config = dict(
    n_layer=20,
    d_model=640,
    n_head=10,
    rope_fraction=1.0,
    qk_norm=False,
    init='trunc',
    init_std_up=0.0148,
    decay_fraction=0.85,
    batch_tokens=131072,
    train_tokens=834900000,
    steps=6370,
)
MLP neurons of a small language model. Each row is named by its layer, matrix (gate and up: input weights) and neuron, and shows model dimensions 64-319. Each number is 500 + 50 x the weight over its row's rms, rounded and kept within 0 to 999. Numbers have three digits each. A neuron's up and down rows have the sign that makes its largest values positive.
After each neuron's rows, "fires in" lists the words (lower case) most often at its 100 highest values on Wikipedia text that the model never trained on; "fires on" lists the tokens most often at its 100 highest values on Wikipedia text that the model never trained on.

L4.gate368:466361523468575505422423441438528557554506453440469462465492477525527455518457484477539527477520472528484442501483543530472496519549516497434512484496574447542511557522502438558550393509421557565425420406503450517534478421546514580480508467508447438555528510498431552436529440477540467522484482538432467588451584544547554490540563549511519588545414442523516455552540498426508572531520527408422523505483508542471353524510560482540440492350478612562483520443555450451500490511560518542516468530482510480390503454542530436553497538552532517620392493485547454483468547508471408494494477494512503445559542503513349542555519433444555403476447524423504451530493488419410495453506442438481488542504467386467411487487464485521423466555560438544463442591522544493449450492554530
L4.up368:514538466496480482549541510537537426524507457471588425549517462439554564444460463511398577513487549510452517452478481510446481553574504550520524574516597487461450525506449488606510577560402514459538505553402505563544493497504486422534550439488512553545602483462371473541413534472498551425490456515482499476463480463521559526453531449525473450419514539468453483491450452488526496564514547414526471526378533496360546530518442438482481510567447533492608334484516489500502502478435513533532475455519530449518533520543467507487467503557429559400531494486539482513521538617524646417616495533540525495493480472449424480469570549483472422456525409484471490490486504540485547483469522466423480466558421537514490536466496416498618505533597564551550446460493476501477543468516628
fires in: "of", "most"
fires on: " of", " most", " Most"

L2.gate243:545472502481440443515422529446436468522525472536464523521495414462517489526550504520535534450560423494517486470520481533449467414518518572459490613478567463435571572430434466489427478484488431434518500452476568452472472482544467456496539519523374554562561425543394420529453516497479552476410479479528516479623487597523398420392463567478605436481471529562525548525582473561554535520556525483476479460457617488409432534540525497486513510481529576442575420461502442480469501626436504569539417454528564577461578430527430533554550491504537457481515490501408544400569500501457518474435483559381554536590523503489463527562494494476493523486559479516530465512473545469461442547505594551438402479495546459547464508519499500444472554522534449444437628568481565491502616391519481
L2.up243:542481491475451447495469520485464521510512465522469538500497364470478493520482538440623547503572520538554435409495454499529428486500499626471472658414550456461542567470495506504488489543541446420590486457463501437481393485555487494483522586484418529557554369529440378580463515512524553486407486452552485475575462589486406400452493552563560442461450448518553510569526471489439496475566498398503457421444607467421434512572519454480474453488541531423543394533574429444470577620465505598511449420487553578418479510462554537554607464429525472482525531521460474455510544470473463476514521542427497504520522421509423544568519469495530606547481500482578500482486533445479484481489506523489390508513510439585496536500502484372397514514513545422416599524447517436576532450510486
fires in: "august", "these", "adams", "adam"
fires on: " August", " These", " Adam", " Mack", " Fellow"

L4.gate1253:451440463459530527539383535531450470418460500494478532511497488511516508545521506456615468445444504398525515519485551563498454496494414547540428503462548472531545446462498590372506495470567433384503597448412465495467516550521544512493526549584513485545459534503456538546527477525522588456467497444461541578546460488415377467488509508462544480536611436557529454545486534446475469459498516476456494536565623594469455469636534467461484499472496467473516536447377483521504557516567545429548474521462610435543491497441542563493499510411543377490434538516582482465447559520485501419469465504475488455554511491474466523491583478502464540522524609467459497501477497512500499519531442440495564579478489589510495505590493549528499522508493619556499576460497544486464494434468529
L4.up1253:466500518474467556473464471440522491392361539525442516456458464492607573550471495492571503490458461556531545500434662571533481568505467501502558434467560455625465417392488534416508530539559460501521479479436439569515516552506450513482629434570521530466491422526484553460541471493525631464476418441379540544431350536412429420481562597427554561507521374494493523556502479545479527469418517438507459549498509397517453472520549509425459590510541425502478538550497487509448513470550464443456537491638559545475532526486421557451463596423528492495448516508539490487421508509516495518560533441481446498442503469533517456601569475435462469430592579418479453424462523486460497484574480446457484500422494527533412477516480615559468455498540553563468546486529498570582387399514510
fires in: "known", "such", "called", "referred", "similar", "unknown"
fires on: " known", " called", " such", " referred", "known", " refer"

L2.gate1681:500562507536466599478513572509490439458477527533530536588544400479518566547457478574519372474539509424508506570538413550491542499479477495540497467491529455397460520500502486461515479572463485486480532496451487503507468611476499481510536529611549544591491537424460487627470501517470485473477453440533427479437482407561580589419454567559472473476571521448491531592408518510507550592435541431512476484490563530487502544539517511556472551513487490458447492566455552432443440477641443376541466558496530456575447544557546508483418592501493464581538503543424497534491592519455463525519532529563515473547489430533516432471487469526588522516513458482536555541555528493557607529492500617516413391427511602474539453466499551535512550454497495535440609482533473487456495539516494
L2.up1681:506571455465479541569515618492579450550465566478471553620559513469499490540452516589457479524499639364505472509496494562493584434456516431574533441472475479339520502564513519502551450557453487494481468519481551534521478567495450457482540525567574576585543541525507531563520494516532467431570468445547434479453499534513604494383537545490503569481519522497628440475457513567453593598540537389495514509554534502496534480483532463572517579478444494460513441551515526522468463477569463465528484575476412408463454511521570410455441535519451434544524534501506526538444614475555538510552546509454449492525596457509438407493506422580575449509558432518526492552522493486487525534423488553537422417419419578507497498475503584483425567438462517557471530514511431535500466509510503
fires in: "york", "ger", "belgium", "wisconsin"
fires on: " York", " GER", "ff", " Bru", " Merc"

L4.gate702:514521464457588530482511665462502509509491531459435552473530532463486490548516431541506510494505468492514570477528506477444439486515419420516414470546453483488536501388620538591504603534552376448521524430462429470410481496560623456550491602580536568536508478554534578553525502512404553499411528490448477697530547514429470528509571543507512465543503444587474493505553495492488496517629509561451570621560447507534461507457494555584492474533434590505519511395409474436556538460473506454521473487472550531471534514523454544547539511510619536482484484510399393554435526520506493444498405492522475557598422511467483483495562480548444551448579581446433522426603499531521421488496501481481486508490444578539484507439560465419371551457564453555532375597563398464442426527496560
L4.up702:528472600479548610514448503526465525471459558565538490505511513458430486502533533541476533475501368454513445478527505548507477486519492563477460603544525509416515556437580512507533537487568467347574509481566530417524551425519485487538522386496604578544537474487529486439384535564523498540501531548485506498480516524474430410496477555530500439596469506530495466594513501515413384594430547466466445479563490571472525422541460524462453535519559479566452523555311524468523510453523491560589475507481496501396456493483496473388518526360508491499453537515499481501461435606567527509470461562445507427522550486484543543541497613437518505463458509431606542430485626445531542525530542484436499479497480556582494426653573394477525553422501531495575471587494543468511524495432452
fires in: "set", "construction", "design", "friction", "development", "built"
fires on: " set", "ed", " construction", "ric", " design"

L8.gate990:600441501437437517509420549508547498470498528497494571479551416560484513444513451484496563414447434523460505502514504482569526461486472525533580431570461437562478567553470488499506559546447513524480459517441460405539499529570606599576556518486573485486499505472487511618411508506534468523549478414476463581537539451501498505350494503509519618475499560514460538472476550548523461592493478477523555549543609543488516507519516461521564488487481524468523487457527535516494518568564484482614500545478455517524551411496493540492514547463551469464501557569575487450509507489468509446476537532465531476508492399567461519462546398536435468453515508538474577574462549405524572482465435486485519584468494544476515516507495441480545548583531484503528428597391458640510433477481527
L8.up990:493573558393533506421511516462461536460452441483554527522529463512530562492432537512512422511452457563539444522481419452476524599477565539541552588612559596521586487557468506498487478557497515491489463481442513495471470548525553461489535566483432416453488343492443485471506518474393555466468502526488533562457518484404485546598500429511571445541484519577478494459521482587494536581531488443466526489501450475467522468559515522433497444457433511513468401490476492478589440546421414464527588512565553491486456571526554465467531557540464475516497443494475559544502418518480486462464588411530513523468459569584571481447518509474492591513418542489521579559532524552510540556468553483472495479452421473472489503445446556495513576532532567429565566492497535457476511442441528
fires in: "is", "has", "also", "returned"
fires on: " is", " has", " also", "s", " returned"

L2.gate1380:510458551443607595487555502498513508514457488440469563504452545450567501589486633421459556537458509424579501481497513531529409441438536520518543434502510392498537486574492466550552500525509437480452436433458488516495557511418543463583591510436526497533468379446487563514475501457494521465548545449409527600506513498513460520546517522579404536432500465502514516555581433548509537523504516390385561394567451528598540485384555566526513398449586489465454423527468533438542470441517502481445545431524403524457534475496448510503489468420503542503532555559501540568523448507420494480528517463517550465539497384600543421503480478515454510461510500573562456518503582474476514406458475536561516584491445552587486472505545432473474492583467476403568391447489507514554573531517468
L2.up1380:450446552506524580449554487541445529496463459456497588546549517481564416577524529386467491505484499453538501554522522468542479448445511585539631400499502407456463449533482430601586559558529521432501407415504539449503525452489476438550524558379619465501455423461448493504482451503512468507493444446436511552436522466554464580514467490550485484482372453498534567539558434582530528538461545357406511425475451586588490495456582542529480530411585435503437439543436446376519540499469538439484592489519477475431534470524486505500530563400493482551578522635449469610493488523419493426551498486481544472527513476552492457451512488479444601410492566527478517535515535451513503451465524480565511575551462574479564511485522507391423511552485377398551467431459598480489540537483528
fires in: "date", "august", "september", "night", "december", "time"
fires on: " August", " September", " Date", " date", " contact", " December"

L2.gate1324:501560517555586447470524470505540520482523440445481465456524494512524473449511546481495510488505440482480458551490402497523526511445532511550547451504474487543489502471572504536510469573505572583439516414380471513615413559513434424481488505517526470470494551446507484569574499469554549481500486482530492549419535533536457478527535581458472537498496517530463537530517478464494487475552503456562484495447386542488467455492503508512505554605509548600487506559466510490595463585473435492452432548382528538531588481514421525627434535496499588547491489523540581518439476493510477490459430455548517520574356504376513590452483562468447613578532574511341543459470568527480455493536337527537561511487441442497501490644577444529481540459480462411496450565471574503516500464458427
L2.up1324:561610571537508458487521496599504523485494448465506499458520453400552464478467495511491411449532402437483447538512480482522571480486491568624515468535491479595538442441590346533568538600515592577388530496357555528447489616597552482478534561480465524510512483515526458500493492522465529447533546511464528529460547435525478530559523555484496493449466541483451549463420516496474548506559543472490447496486445495507475480529511404435541574517395485550567515484453454510520479482492432493437433554431523460520557479536418537545529578439514541497420512560467543540488462455484490525512453460590540541493414511409501593465434537519386571554570595475454548487531547495529412506550329551573555490555493454583513494644528525464458504461411455448519446608491522528466542474525469
fires in: "during", "following", "preceded", "prior", "insurance", "between"
fires on: " Dur", "sur", "Dur", "iti", " Follow", " Preced"

L2.gate1457:498421550506478436512449451510514397516568544438521542465487508463477578474503529484499493514463407544519515427522460501491520376468443608458462503475543457495459530474530505578480557519419485506436409494483512424468443445503509549462436443452499500499511542568466615503505452526477531532542439469541556533526469498542469464495409506514529470451567528511548464511444554514538424567542521475500419574504515493383429494546403512519446529498450553471545546420436377494556496477418561594489496616553445529522447557430582469542493575532532500476450432432447453510530538506414576527442494375512503476390478413594466550490529396562607463464406497496414525510354487473384475473493540525521469443517520464455454552490534513534427483566448468493523487548450529482477588534505480
L2.up1457:495502448496496418531580471511554550469507458548533612425542577464469577487553526556548428514480484473573561516542431543491471465541602511508511560493508503484483454514570496571396526610428457382480506470499483458503457493472462553469549456367505470529615440486417485461477476463452564436463556451559606476491495450556470476465546524490449597465586564480564457475491517564469455585576508502555440573508419410554472470624478578443481492589505523462516456420438441513529639503406493505459500549604511562475448567446582441573548465532453487493501517471483469486508553499483500570535471529541518535439513402447507546549526460559501488535466534479567562546442459480540544460408533522485488546499542546406498511483472508551503501529490491481415506503496562565442412502545498
fires in: "national", "international", "only", "any"
fires on: " National", " national", " International", " only", "f", " any"

L8.gate730:565451539408553421442458513468565551535512433504461546571497512480552537478592571571516486487447469482599493524506607527423569454575401515537491506420498483489446532537520447494500517565526544457546424497508551509514535539577537599375467441391484455479483490497534480412543480523550541487535453502426565547543485494592572493509505594535445520507543502469532593480559557585396442458457598456542544386518488534537511452542527461576558406468440451507519500424585549510467492519605522493516443462472490501491515527487512544464495505551529583476495513511512445535385381588484569465447470434510482472512446507499445419515535507496448470470510492510443490476498561536608548443343545564526542523512450446510495439503531543529497537444476518573469506482407431465470522550474489
L8.up730:531581537535511444528543439451472523460511446488559459460555585456530521567533603571389471540533531447416507546511569498548492495404535531479524534572553521541530524586465535508525514509515471528489485533516549505620440413477575458549551520504435530537532488477549505550527523543485536428561586481526462575453497479484538502540534539493436620533534485468431482503530422523450482550525490446514530512392443547462562479434509528445560548410477527455621513471547477534488447434437536475445487546551535475542495506534319484554517513500444488478374544458469520456571517551527524452546454429493520451548527557558538471517528568496548414427476524491473557492577548456496465556430498522491518538600505542554471513527582523449490485494495457485612531492584528531479458465504461
fires in: "the", "season", "most", "since", "world"
fires on: " The", " season", " since", " Most", " World"

L4.gate1377:576499528478547505414459561570522444475538472458466413521503457577585423616521431402485480524441489498554445587541492584438615562541520461494551597470515463500515503436544404484523501530419503495509494482481429593397429355551520508403466446479475465549498525482525554392547502494577534394512555545492471561473535486488421543501508484494426534522464452448443478449556441457539476567529462546488559489517516441393456433582472420471419478467484489537583499499492522502537605581523503521575503547504471494480523525545550500496525580529465617551471490461501501548520482421411461462474525537396554421498562471512483528564496490497491532487480520572515544499533496489476542459573476506520363467488513563467473473558520369488537447615594594565461494498594513511503463523406536
L4.up1377:527471561514592659426473525599423499554552551454528491559569522638503465533396512447485452503411384436521545556482559505448480469528548608456481495531560578496543537537522542468449535598483512600512406480427394527501596418424527474460462534552505556558587480438463537475513506456521463496471529443545453439505560455565451535430520482439434591490569458502545435480495487645408533536498594459437580552451525534484534428539538467510533479482452510441508508500475538488519567549634539470542589467494512621566491582567544469495570521546534497505442561508468550507459530534488473478526525561420466405495584549447542514504494544507469433518491459574524487423475480463429512540579469535429448491472528487491469461553555500446559441473487442539517443534596445523517398413493554
fires in: "best", "most", "made", "make", "quality", "100"
fires on: " Best", " best", "0", " Most", "y"

L2.gate168:544572479454592565556508578475444495567460505531485546409498458523549448525520539531611507419514469523521469474487519514453497574491459598442531507525505523522462389420576430504454484469477454500559641565492485543532564471491466436548467493613517456546523534475403455482475525505564493457457518394498486448449482565489468487497568454528513516437474557537524477496557454527481483439499549523468623484467512546471498652551525499407527497444496596502454502461436497466423509447431533607410419488460479516503568544471518541518440534526454488531490589432490504469458610481487429478538480422515449492569479509460482525594517464459478550530456524496466535441532558504355526497541491490494492517429468555476477468456586533399423441489417424534452525504481487455536523495429477
L2.up168:535483558522639401563476404372443484524481483464568475556481526610541497494539571550587498517531462504526460487486450535452504499572516520424444536590483494469486501450527454544453539480372441477473599567483528547444632559490577427462591558555459462462553547390533469541458547498534432388414532532521484478441457561462460511513535476502515481480467515517484478453518510479480502353462541419529531532471515619477395503508455518482541442479530509481499428470499418491573486498483521552414416490466510513524498477545593488585434450439496491498482502433480524481473448564533588502492490511528490455545468525411459530552447499618545490529501524482536532483557570401498527489586491556481436525522395562559451533595507537382464489410481529534557517473599375475476597496508498
fires in: "all", "south", "north", "of", "east", "total"
fires on: " All", " South", " North", " of", " East", " Total"

L2.gate486:468470559486488494566579530460450573583563469489460467555522476477581536450523509510487513536442573485521428443463547593560533481465600550378579568536495484570486585470531406513572480551516468442463550521522433384440474579434548468445533521509525465537496525528459551467530473473410481550496474506502417554471518475552465494452496426453573474482425485453555467553529500541548394504462546440490501458510503468558556588490542575527593461505477458380503532527533492563444541478527570520501451499475491527511438576409520494460475517569455504484439568499491521536555498481455557596570545493471519447543524444468493464501452433565479427433466583600590505495508416428545457466488482529531508582553503434481479591525560438444535486436450471474566531546476528541520498484474505
L2.up486:583467507478473577531529499389510513557530487340500436509528593459493516409474526522562386453454448514490458509504448470503497463406460444464532556480555530503451456505535417481559463544509542451501563483504531465522543517425513486376471520419497469427431525515509515471470547468405488506455536559560636479497516473547448455555477490541582498565438435573567500453506492496538478469603529502493471449418492532503537555492390569501526460573549464419564547489512521516508480510491466572504528449431541548529546585542588633464518419456529561540565553539433588494498537459451523621526571497578552520483469435560510369425494393523564499408431512531610509394564434418569463601513474457536586475514445480593592459497500437542558508459462451462586617567486466572457557533521505
fires in: "the", "teretiopsis"
fires on: " the", "ou", "eti"

L4.gate1710:496543481552455519493477463477540565470507507446608433492480513414499434404522461522467416605514498427483518466560522476514432372512541407588434534468436478429532572489525428478503532513385528463563557511504506515511511529539478474509464531536533500523526527449551465458423508446486511547540518526591500566410570511534480571460571476501474410499491431532481520492497499514523471509566599346488568558515427481538499509612456540495507506490476550439586539491444580468421563572406463490572466543543463399514580582487477548520530560437442512471546467469551469495578515464571462541449476490478497574501483457538562443385408426491531548430426445479539440493495537508567460424492533496501401566526462467574555440390584488481519485524483515433409567537466527552524568465494446
L4.up1710:555485430528517547493542507451602493426447477497483502485496428497549491599521408487477599462470556461560541587471524491497460450534525537501536538525543530503506494517538541360533521583465469509618409434504466499465384533501480458456588511509500510474443477471352504537500511488461667455577438461387572519518481488569516509537488443496525550584487460501497569464551558504452494501550480569470426523486549605526528538474517517556472456561531351536513440537540509416497531428563552479476559540512461514531530557476469474512439432514479545471469503538534537446433529476388506493562582541504477548484498540571545440462596508483623497518529562463428523536475484582604474532577455432496425543485458419478533572523530468456420509501575518424476511529533526494514476562492494
fires in: "to", "year", "by", "in", "weinheim", "time"
fires on: "in", " to", " By", " year", "9"

L2.gate308:430426677468536499584430515493450593493527437500565459533458550521469465525412452533519574617484487461519446456519469548448383406482472490454510560418414406458419509429541435477558407426475501492460523509456464556475623554497472435396462495479621514444548492414530523560469549529443519556458460513481483452506443488509501466481499446529595492484444457505599464542576533438473464545414472481566459524524527529474600577537480514464532525465519423429476475535544535462459423423469491580490471499534486482411501502458493477497463501478538443552439542537484586506509511556531658433561472421537468497417456532483492327544348424516483435549489550536565477481533521521447471504539544504499472517560522573529488430506426467510488558488563451493436535529464466458523573544529489
L2.up308:477512434511426452350536454537488466555501475470498533505499545475571524480508513534510462533386505522529452519545548525498571533534451508573521599469422461496480583455494533619537490439508518456569503561472404580556533513506475535574541539481568465553553536532491568563542496483468498564517525498474475452498533480564517419509609447510532452505613487507530534550414526478499520501408461566528574619564481530549559430466504482495563526484560523464512474436514484558441506480478485472563491552435474531432463451496567475440518473478492474549518560541448396498496525479488537482506434550455549445449551425567497484581503567493587437583471493359552516462612448633517487435565550541463526489492555486508550532409463509521565562596553517448595478495536554427543508555561483
fires in: "national", "world", "state"
fires on: " National", " World", " state", "ter", " national", " State"

L2.gate1234:508530559439513531498538483501557461515554488471493392446542497548548470592527419467365474521556482421553440540505511531525502509569538507477593447514501540426496494490480551566531531609567486474573577545511446482552544345494495511395545452607502492477420508580572552509459481460472531440497545516520535470476537535481472494457460517474536541540612423532539429520462438537462504542498477485433466498498482634489524475480413368491496496509505521428535492518512485530614507533553486415504473571456454514515486544484489537495491393438397449513474557533442493535431572532464428495579506459473584461442526532448522475508581491572521489456626507532432495469517471466522492494513491524492539459543568519417522488510458438445407522476432500519488450558576540490444424526535555
L2.up1234:479512531454516556448550483514561481544524516548489482474586481530503502551519374473401499517566471430537455476502502514466528477537521493522562499586501544493463530497500542524500512577578534527539598540556469538473598333478526498391451469556484549467459465515556538486441492479480513503480496520527480535485543521543462522470464547458529600553588468506565401521488434534453521500443572449485421435504520551462509549469432379483485493527488493433590499513518512515596514549492490425527516522432477495521495489541479591578520479439453456532467488480428503551421514525441410456507452488421535434483519499440461485486541548530503514481611498552468478470497498485527487538479436467505515515546567489360554483455490430460482476556422459522552415584573473454470429517504555
fires in: "best", "first", "largest", "highest", "earliest"
fires on: " Best", " best", "est", " First", " largest", " earliest"

L8.gate318:478488442478561594533508498494495527482498498431515477537506509447432474505489516465531470537520459476572539487521436519482555491431504525436512490515451475439604462567555587470474490410485411514526450528583526466559542530530496495447593515461497424506541498467533450408532576541468496529572575544534436482535541526570390474359474560559552520467436412625474522601439543526559518512489508538577451534518535450498448514439509548531502484505529567520465546472607487536579490526440476573584476471481493468457534435574524516487527503533480542360507519533592465508501478504471504583568500520489505515405504471494535498516430459519590413519532499487520618428429505548471467517467504579453603505558515478635497559538509474515449528499532478518515518464360478496595425487547479
L8.up318:527411505434545481435499605554455508545432443464551477535500506406561479497519515460465485556450598485546482643409498481546592539585484585496504502562446523584479427507558551474527603562573476547527429512538555486492460491560502509476550541463567521433514451455580494554539575524522556544541565436387542489478470418513500495580480507574558594511526555449558486545432532497510439496558434528510481514376551545471520494512504524581526463526447451501540437557520551470427534462667486500509547465486551556476496512551445462515495498558583514522481528425538520487531506535465523499505463488517489582460506483562467501415498508426433430449550614447566649501467516487487620488483419606560425593512472513429578431471532510467476399558516415577572534454396524600513432451532501
fires in: "to"
fires on: " to"